config.toml
d_model = 448
n_head = 7
norm = "rmsnorm"
qk_norm = false
bias = "none"
tie_embeddings = false
init_std_o = 0.0
optimizer = "muon"
warmup_steps = 200
decay_fraction = 1.0
final_lr_fraction = 0.0
batch_tokens = [32768, 65536, 131072]
train_tokens = 332900000
dataset = "wikipedia_en"
MLP neurons of a small language model. Each row is named by its layer, matrix (gate and up: input weights) and neuron, and shows model dimensions 314-441. Each number is 500 + 25 x the weight over its row's rms, rounded and kept within 0 to 999. Numbers have three digits each. A neuron's up and down rows have the sign that makes its largest values positive.
A block is one neuron, or neurons of one layer that tend to fire together. After each block is what it responds to, as a language model described it from the Wikipedia text at the highest values.

L8.gate72:488489536519496457486444505503463482503508523502492513477471485489468515486517506482554536498503505441488472520493483451474476515546501483444490557553512471463498502480506516520524487480492484507495520494467461474493495519551500495519539534529544519487531449461475502480528514471516535519459496495491508510540502518458500513501444468545497464518500511447526509503485509511455490517528
L8.up72:500494486504527490477481492489505524456520469509458441504494466495463453509524488492530504503480535529519541484497502528501482474470520491461478539520520486483513491525506522527522494456483484494485554577523491476514498499501506519488470503517470510526535478497501498503549486500479492499496478466505525518505474499505500495520507504483514513536498498488488519460466525515481512535568
L8.gate97:500505507471438514531511519515504469484515524493504512493485522489514534475575512522484461477526461512502512499534498538472506527410516456479442492486490489491499544472516471466491480476460503510488490512464539528487510510497460510489521506487501483524522508525510533504437470498470497532505489527451542504539511484507507524530503454460456485510516477524523466520516462515508498524507
L8.up97:532501472489517473459505491539474501458495481497485481514490509499510480484519524498459498515531512489509443471491500531454526467548510500473511500508523508473530494522515524575553519556528539464480510497524481518488483524508543478505521507498552501524538525501450485531544482500483497513519541463470538512430512484525468509498505533574495478513499470499477492492465482493532537496486
L8.gate275:469510536474506494500500507524525438516502529522507491497542492499509491514479519445491499504484512515478485508514496516507519495496484540546491473484487475484497541483529514516477486534491520438446520484517511488538451486504464510494559487525503498482488527512513487455569507460494513511478501488482551531508544509529447521491528538467477481493463472504518455508471492502485531493484
L8.up275:512564463478540511525495482493507518445475491520484482478505479516466519507509497519475482526474509474483481492477512492460506483512506525491531494509530525498462487465514512484521509497456530496486513490492475536489510529484494473463488492469507489507517480526449519530499450511539542522553443474474531492503489486477522502475513491492452487528489493474493526478508518565500514485511
L8.gate276:533498450517469516505503519483489485526522513515531490486482514543475484512460505509503489491470534456529487524464523514461520547513510480487528504533485494481499507513507489519537505560538563507508484518545505509508505540532445480507518498477531526547546519529484529505518485490508507525490478500459515476517484524487466450485468511540485506457520508456467482495489540486502514464534
L8.up276:547504521540527517459470511491514470497536499512498526463502466550455499506446464473512479519474448545487476505476489495491477478502476462520483548494480477486528522498487489514481539492478502503475547522493470519569501510509425547549534501501515501502504541549517488411498461457502519509488444470526483477506532482497487527542522522516485529510487532484471430495489501501492488526485
L8.gate330:537497515526507500545509563475537508520509523498516465466472499485521494535472487547501505484507490528561485491514540544446498535511466511503520538502469483502506530506477479525509516474486514448544547525443519465511539498462511517576513495512510482507526494454509509500511509481444488519499503483487555550486474483474512501485461470487541521503483528460519509509471504528476494499513
L8.up330:474527463496491484510511526537484481464504521464494504446489478489486529515518513499484498488481492510492491494472499499485471464511457474495517474503547493453512502513499524524487463513494485489531517478495528496503526458507506524489521502530501510484538507512555496457474505503505497487453485518520531511542515518479481504479477455527460488532558517511510525527494505528510480506505
L8.gate347:548531507483499477454544529486483467506475495419516484519515498482503507430509491485534537540463492496522452506537486488536487499432513548483480491497486481517514483462541504497501443496503510547491497538529506521511491505492503515497526564545507471499516551513472498473481493510465511484541524528491525517466523513524470489483512501530487481484458501491530522476477469494512506553497
L8.up347:499460524512462500576494506514502513497495516503492564467508513474456483506470477517493505558509485492467473507477470488488538532487458512471484519484488478451507516512453515513508453524522537519527512503519496515523491484500493493456542514466489503498515473472518523515446491466504546490505504490490496551493473501508511496525477494530488500496491460481524484506560488489494486519516
L8.gate510:513506497483559477529526526530473467489535451531562490496517512474487516530492431521476532529477476518469478507507494495508462465527502499515504509482471525494491524484555530534504506491533500479503502524504498491500517545474505504435523528479550472496501524468481526455528519503480488462458506481494487533538454507494483517496506455492513484501470495529538521485512510478475564500513
L8.up510:533536471533528527533541454551508508510527504493550461453478518504481511481536541506494498514480455480491526498521482471464480490500482469523502464513489503451502508516485448521484498487508487503520508484487451496501481491483512531460483495490489519505523531507464477503511522453435498525484493523511504521491499512501512503483485491510487496539483518521504494526489459481502494495529
L8.gate1060:461475532502502555555486512492501494469520484521495470513482521510511514485514530483489501459490479465496517480461421506499519533476483488515499514512483501483466529507502496509549475543488520424524497504496520509523478482501495506531518519521503466484512452511491523527517499505527515521501469513478496526482482538509485441517481512514491547479434499422546529540530488475511495509467
L8.up1060:531483495463465508510460507508435480467537518491486490484516476510489464540495492487536525515507487513543524456512475494491477536505466501471492507506490491455502496546536527513531502500505472450508474521467527487497490479507505479487516506516460485471528433455506522518479473488507528531479506512468463474473499490503464469500526479511497485539486524470487508502515464484506496504459
Responds to: Career-activity verbs in biographies

L7.gate92:499489508487549528525534535490488486450462496515493496458507485530460482434495504495483483513528489481504432507523472515495511467512488513478493505558500546499480524513489491494516491521486495529484527465489507512535471474471518476490487555498522532497465452535514529483502539462518501531503506478481511494496508464531513456500491529468538522510501519542529517512464498530505471477521
L7.up92:506503497467493486476519501566528483465542486534484451483490477504463463492461507534463495472474476469483490501513495518484473500508481492497490528517516546497525516548491503495476485483478526465519505541446458531512497481492462496510530525550478517494524476496499495484501534467470511543504525492488533507464457499521508502452493541502496527475485492527517502452449527443534501488510
L7.gate738:488502518479494522465534523508503511495462506496488470493480530496495520546537507474502495528483458525510482498509494539484528492493494517495509506541513502451511491485501521489537539511479514527504482469507467505483484513462510547530510517491437495516536514504502500515507536465522473448519490528510541466486476480516473488470522496548548510531468509511484497546494517482461492465563
L7.up738:452524517483514506518521490494501467521534472485500489517532517529493495513514470499503514496501493483496486525525484519445513474506459487484544486497539509475473502471514506495545516530441535518534495498495505488486510508444508512491487477470472494503562498517515477496526530475517489476503503481498497499504471533514501459478465525510504531474445521459462475566515476513509530490536
Responds to: Sports career milestones

L7.gate446:478483488525521493494537527523528463490509465532495477497500480543532512504495508500523491493477515567478473545499498499513492499464478455470501468544483544488471505554469493516495506502499493494440448545527485497522497519560503464502512502491484514515450506455471488474502465460487497485476503510472536510475524468504507479467511510524524497521510514498533516530521510441450524473459
L7.up446:469509478490508470527530533518475493454492470489474517491510486462467501510468480510529477477487486521557492498502534492472510487477524475513504549512517511508531521504495474511547581498471523471526526458527497536522491483538486511480516486519418458506488514513533508534524491518496522493489488535480480476509488515499485476486546480471480504469518506514498514481496512494487564546492
L7.gate1090:488526493480479465502502460516509470557475472508475501523458498496510488497483483474546520550485458476492489495556490490465510525494507483512504515528510521511520488518538507519499543537452504439466472490471487497473507498552476534511531531495468504483475452485496441475517517502467483510496457504463550509493508498495513458517485508481514465494467491491482513475490533491504493544445
L7.up1090:518551503508489482490515520507508494562485493531489498481503511496523479485502494485530467531438480508470529491575502487513469512511519502508490498537538522548496519534500490544531527527482502482454493537471463492529460464450466503534524511486479501527446523492481479465515496551513514500507502475476501506483495490480475482455484531470485488508481507489471515465455531457474510526552
Responds to: Word-initial S token

L3.gate317:490484528468534497503518533519493465506474501558460465518492549503473466505499495503529525459461510434533520536489473490490481490482481518495515508524510498486452502508527479515532520477507467540503487487480478521469487526499546492535495551517492495521476500530476497509497525479511487488494492492498509530490503492537485494463506531527512456473502506507501515473503502503517484524470
L3.up317:515490473505481431473500511502518456498490474499524466496499462500526474501479536487486535497528513503495520493505501503411478493493485509465463523494500507492494495507519534521496465516473536495508444502476523533529479517481452493504522494551473476508531498540520475509513499492505492462498477495549476505478465482485448495481580494524549511469466511470503553520522474506500468503483
L3.gate964:459500508493476535521466524508537507486481459486521518496470477488497500456565487522480516532462467499478470457488507517529536456518486525464485523488496489522505512460442469507502485514481520470466513478544529537497537502513539496498516485471507507504477522518521492480517548536528501530456519451525501497504451491516524502485480505495503492549478484507498488522494523543506471466468
L3.up964:520535483496528526504545509522503481461480526482535494500495459463445515488487501495509522522463512480488488496453509493503484469446505499485460468526550493484474556504492522523506499527504441500529507479503473532509505503484502505464530535499489438456481469504519515527489521472454547534526486499465506509465496524523468472448474467490463495523490472501531495485508494490502538517521
L3.gate1104:520473504500476538526476470519521531502520471490491482464453440430492499506537514496532530469498474493468480534504538500504522493527457439530512488521477508522484525504471506481488520510502515467475511536483520523513476470481489497509480504460492500503489461530482519504494509525465511499515485502505532478483475488480536487501454473460497549523498481527584517484513538487500516468499
L3.up1104:474508493496531533489549463492478497520461532507491523494444487553528479477507477497531525515472458486510519506530518478501540475513494513508519503504479469518492541486515525504457496493476494522521478473510520467511453536504533502508513506503516510544502475475485491472469481469481568533518496518500510488502493485500503475520526470473495511517511490478542542486501506531460520475448
L3.gate1112:480521506553519516497513531487479467479516501481548514525522471474491520469524476490480512525475532457468481516446470552482507486520462499536504512494493429537496458511493468486497538503505490479511522502475522484499523473532530468528511453516475520512451483492510548501539492502478495550526499493511515511521452475481433493492471510508489509481521470499504512482511532500510482505498
L3.up1112:541504497510538496470561599507489488518504518543563496502522469494534488493464512519528524524494482477473475480453501533512527502480488497494508529520495475545490499465457440527478511481517507549538477509515505516482499467511506491518512493515487531504506551468503501524495518494512440522470506497505507483513508495484480500485471493474506559523502505532493539499471503497468521505486
Responds to: Word starts and sports roles

L3.gate66:582477495450487486468530498480466478473539510486500491496492522518539488475465495509483507494517517484507475475524472547531488507498500504473482502466526479516511509487545460493533468543531482476464533465485478521468501526488524510539511495546503515421531492501492494511491481503552456526479493470530476516523531494533512518463476520504500510499546534484467480511478480552515509494473
L3.up66:539510518480473533446482492516529540470433522517519520520504535455496476478482514494475488473490529532502485491503538504540521515538499490508499497492431492533486515487481508492533459520502504463506522467492453497511516522503529473489501486511552538511509453481459525475470504481523546549455548493515499515482452480490494503487488475504535542533510527523495491517497471504516504510474
L3.gate68:492480465488480512534477459510466539511472500541497493495545496493497555455489504515506470507501483496529537502499501536502485483506485510454493505483460510519514506511498507526491506486542465498503505497499537455483484483515551515493515445553522501512502524465522494509496479489519451506550533502507492498532492529512492483489469443483443505502508459491483486447511488496498563508509
L3.up68:492507533443493508464489498526526476502496473510460502523497505460498517445553470472508485489459489517510510479490495547477489484494474497500479499513486505476536520482465499517483490487532460495486458516532477509465426498529530520547495507473487472463528542520514464499480452522491496545495491457516518495507558480502476537500501458455470471508492470505508521504515513479511568502440
L3.gate923:486480509439492514511515504479537497487507497500531548467478521507493473460536470532531486500487505507481495526494491509458452486486480477523473530508484473511513577500496529501526471487521425446491521502516516519487526497478507511495496510517507531545483485502525518505524488502555464458496506520491517429521525475474523510505503527524465468510489453558529460454483453491503505503491
L3.up923:469488489481496526482474510505542506480545481508527521480485500481479524504508515495476508492459530492488477455508514456514510493502480463490527496522517495509497553517470542500502480506463467490485474526533484507444561461464501474518513541513467520508493490515500491522503504524521479429508519521548537471510518530493497504502483498501459452455471485540505506495508470495493505569491
L3.gate1073:510522511488536500494528490470517475470517486512553489546476525472432549502474477496479519496508483474552499481485474473502481491515535535465492489547467486461496518468526448484505548550481508512521514507518508520471497500473527553528514477536493403501502514547499505516541511534466509519550536463510545522513496493523485528492526495530486519514505523470480505481472508489492532502514
L3.up1073:501539539513509489540508474497526511460486494506516496439505506477468534515471505491482523499498500501520521520518489477518516534541498525469503494533482468502490524500502523471511469508496498515519520490519518462502512503510542474556525498514511382502500454534485480479506465508488461514491490512475526531468487466488532502515529524553510490496509513490512452495501489504492516482481
Responds to: Of before proper names

L8.gate67:475545488512518493506504505545490528515483501517481482514497504487523560481487490533503497502446485489462523519511462505479518503499560477547485487510513560480506467572504511515486486511492540498483535475477472491500487520544471485505549480478487497513467485494549517479487510505517481508535506486515486497510463458495520490517471486496497500513507519522523524493546536458496519548526
L8.up67:501510506505522471502470512475513479508460517489480486547501470566510529508481450521542502463481527523503457514496489480489513476512491474471495504497515480487509503534518478502495459486532517473471503486504512491484521455523520530501528456520533496499517527488515521504471560472518516468484478494480498527507491469510508498512523488475526469531477499556468498498547526523502518532478
L8.gate117:517527489450510519511492490483495541502501517519486508516518514553479491467483508540511445505497504510496509477485541539487498504529498493483519494532482497511476517532491441552491466511514475464508492525477513532485485505519506512480525484496487508491514500501512512534516504495543491490500496470504503485489471499490497491522511483478505530471479549487473498466522498502497506561511
L8.up117:508501498501510486532484519503559523499495494506449483531496485516509510465493461553513520553479507522484513504496496509505501492524499494549482491492485491504546553499482464469514526491471529488462477506504535529524521528492475502475526516501538499533537549526522519473472486529479501476533485512481519523536482517460493473470518490488513481474506483506468502494519499509512561515540
L8.gate301:513494550468530496494517471492474475463441514501482500524494493490514455467488467516537527493480476486502482482470490553511513513491496492486515498491503500476510459519462510516484499518457484490494486487564509545496534543537510503539491503530463496485494508496542520531506471507512515481481494497533528494452517500501486457525510489469493521509511484524525525505500518471539463512541
L8.up301:478539492512512485491523500505498500466478475531522535550506512501496498481475517496497498499501502513521475509506538534464474549468505463524535482506494500513487470485497458495522488500518478448478524501532481519462516515490483522497509486558524482520551529508516533474482489486541539514523534477532510526518527504479534437457473541479483489517520477503495484510502479452521479511484
L8.gate501:476481509474508497529503464477575440460518509493491504515491465517500495476515465544504499493514523515485502486505519542463498526497538463464497488469478480487496488514512458518503506529516526462516450504455501512511509488519515505511492492527517512520491526479487538502487495455501486496507488511537510414503536516465548491504516485480504510490521524512481524458536490464504490497523
L8.up501:479481492490525481527534495497466528553500519501484515476541467452489559483540482516485496485534502542501522518494525465461516511472526500494505494484509523501496518522484510502517492528515532520437521504496486496475488506481511498488539508494486477515495495528506503498510551482536502505519511525471510511488492459513481440508485528443521467468492496509449519536528512474564497519520
L8.gate550:461541511488516467501567510493491522475507504525452525513509480501524520494495471510517502525464503517540455509495463529476486503505519484501515490522516471460504501511483538493476508509495513480454475468468449497463457535491497467473523458505482488514502449484512471508497514452506498479494529465485542532493506527486494511481519464501527511514516503489503488501506479496540532501482
L8.up550:471542540474522488492487502478510516480509479566479518542519412488476481533478478521488481505513494457514508484510526537513483517492525471560497478512521495515515533547497525481521479472474529490510475500507460460527495475452461498472485469466536523519494495524488415499516481466531503463498545487484552489499488504517508511470465494532509475533493538536512516484525517502480512496512
L8.gate632:442489508495502506498501526492439528465501462537558466469493442507453531478513488495511461500499496485504504501540490493496511494468535470503539504522438522504532481503472478561503506504481517510466472495438489555518532477524486515504480485486529495505492524526477493473430515550463485517491506565529482508473479466480501511507530471524539486482500535549510506530437531506500492468499
L8.up632:507460532497479514535487533449503516499521467522510505507520495539468498470490521519514504492476497493516481536511490492458525493466523461493494500531509536487478472524519515511505526530526509539493541506500493526573504546504466483518522503492500499493455475479468501501498466508486473493514453508550476517497531474525517480498462495518504500490494470485509470544499498484506494499508
L8.gate1100:449518496505505490519498551472463509540539510534449488504486458530429501493546486498482516521504516543470493527474493535520493469470470492468535514563477519537501484497473495533503529502523522469497448485496461469524486506487507517527491511466481480484468485495536503499472478496521520488491513510469504499489527538490476501483459564545511478504540503452482521502527484551516504503467
L8.up1100:510499464483484501526494511494490522506496480457533471511495499522494480478481483527538487464511517482491463451540493516542491511497497518506480484514505448497514470555466479501537474472482496542465496507531465507525493517525505490526518473499534479491558496524500531498485469493531490493519501474505519523502441441458511507486502466504541492510504459496507506478520485504493464519496
L8.gate1154:496506478488522494495518523525484523478500480506481478489542487498509484491503495516500490509533499491492494535466518478460472535496478495511481502535450472505481536533498496479516498479523520462513480451494482513468454513552523503516509501539514493458511487481513510493438530502510495521448502476508517516475489515490515452499493551465519467511502483489523474439508493540543469512474
L8.up1154:537493534505478497519538507517499503481476525497540498518518518517447452526513467522488506508532491520541513480523531481518508493503509476491477539529503479529553524496474460478474498481461481528481530478471512513488472522524522511512516513505516530482500501484498541500523514521533503485532522457487442514508470441469502487537488467490483521526494511526517497517508506538475475524526
Responds to: Word-initial capital S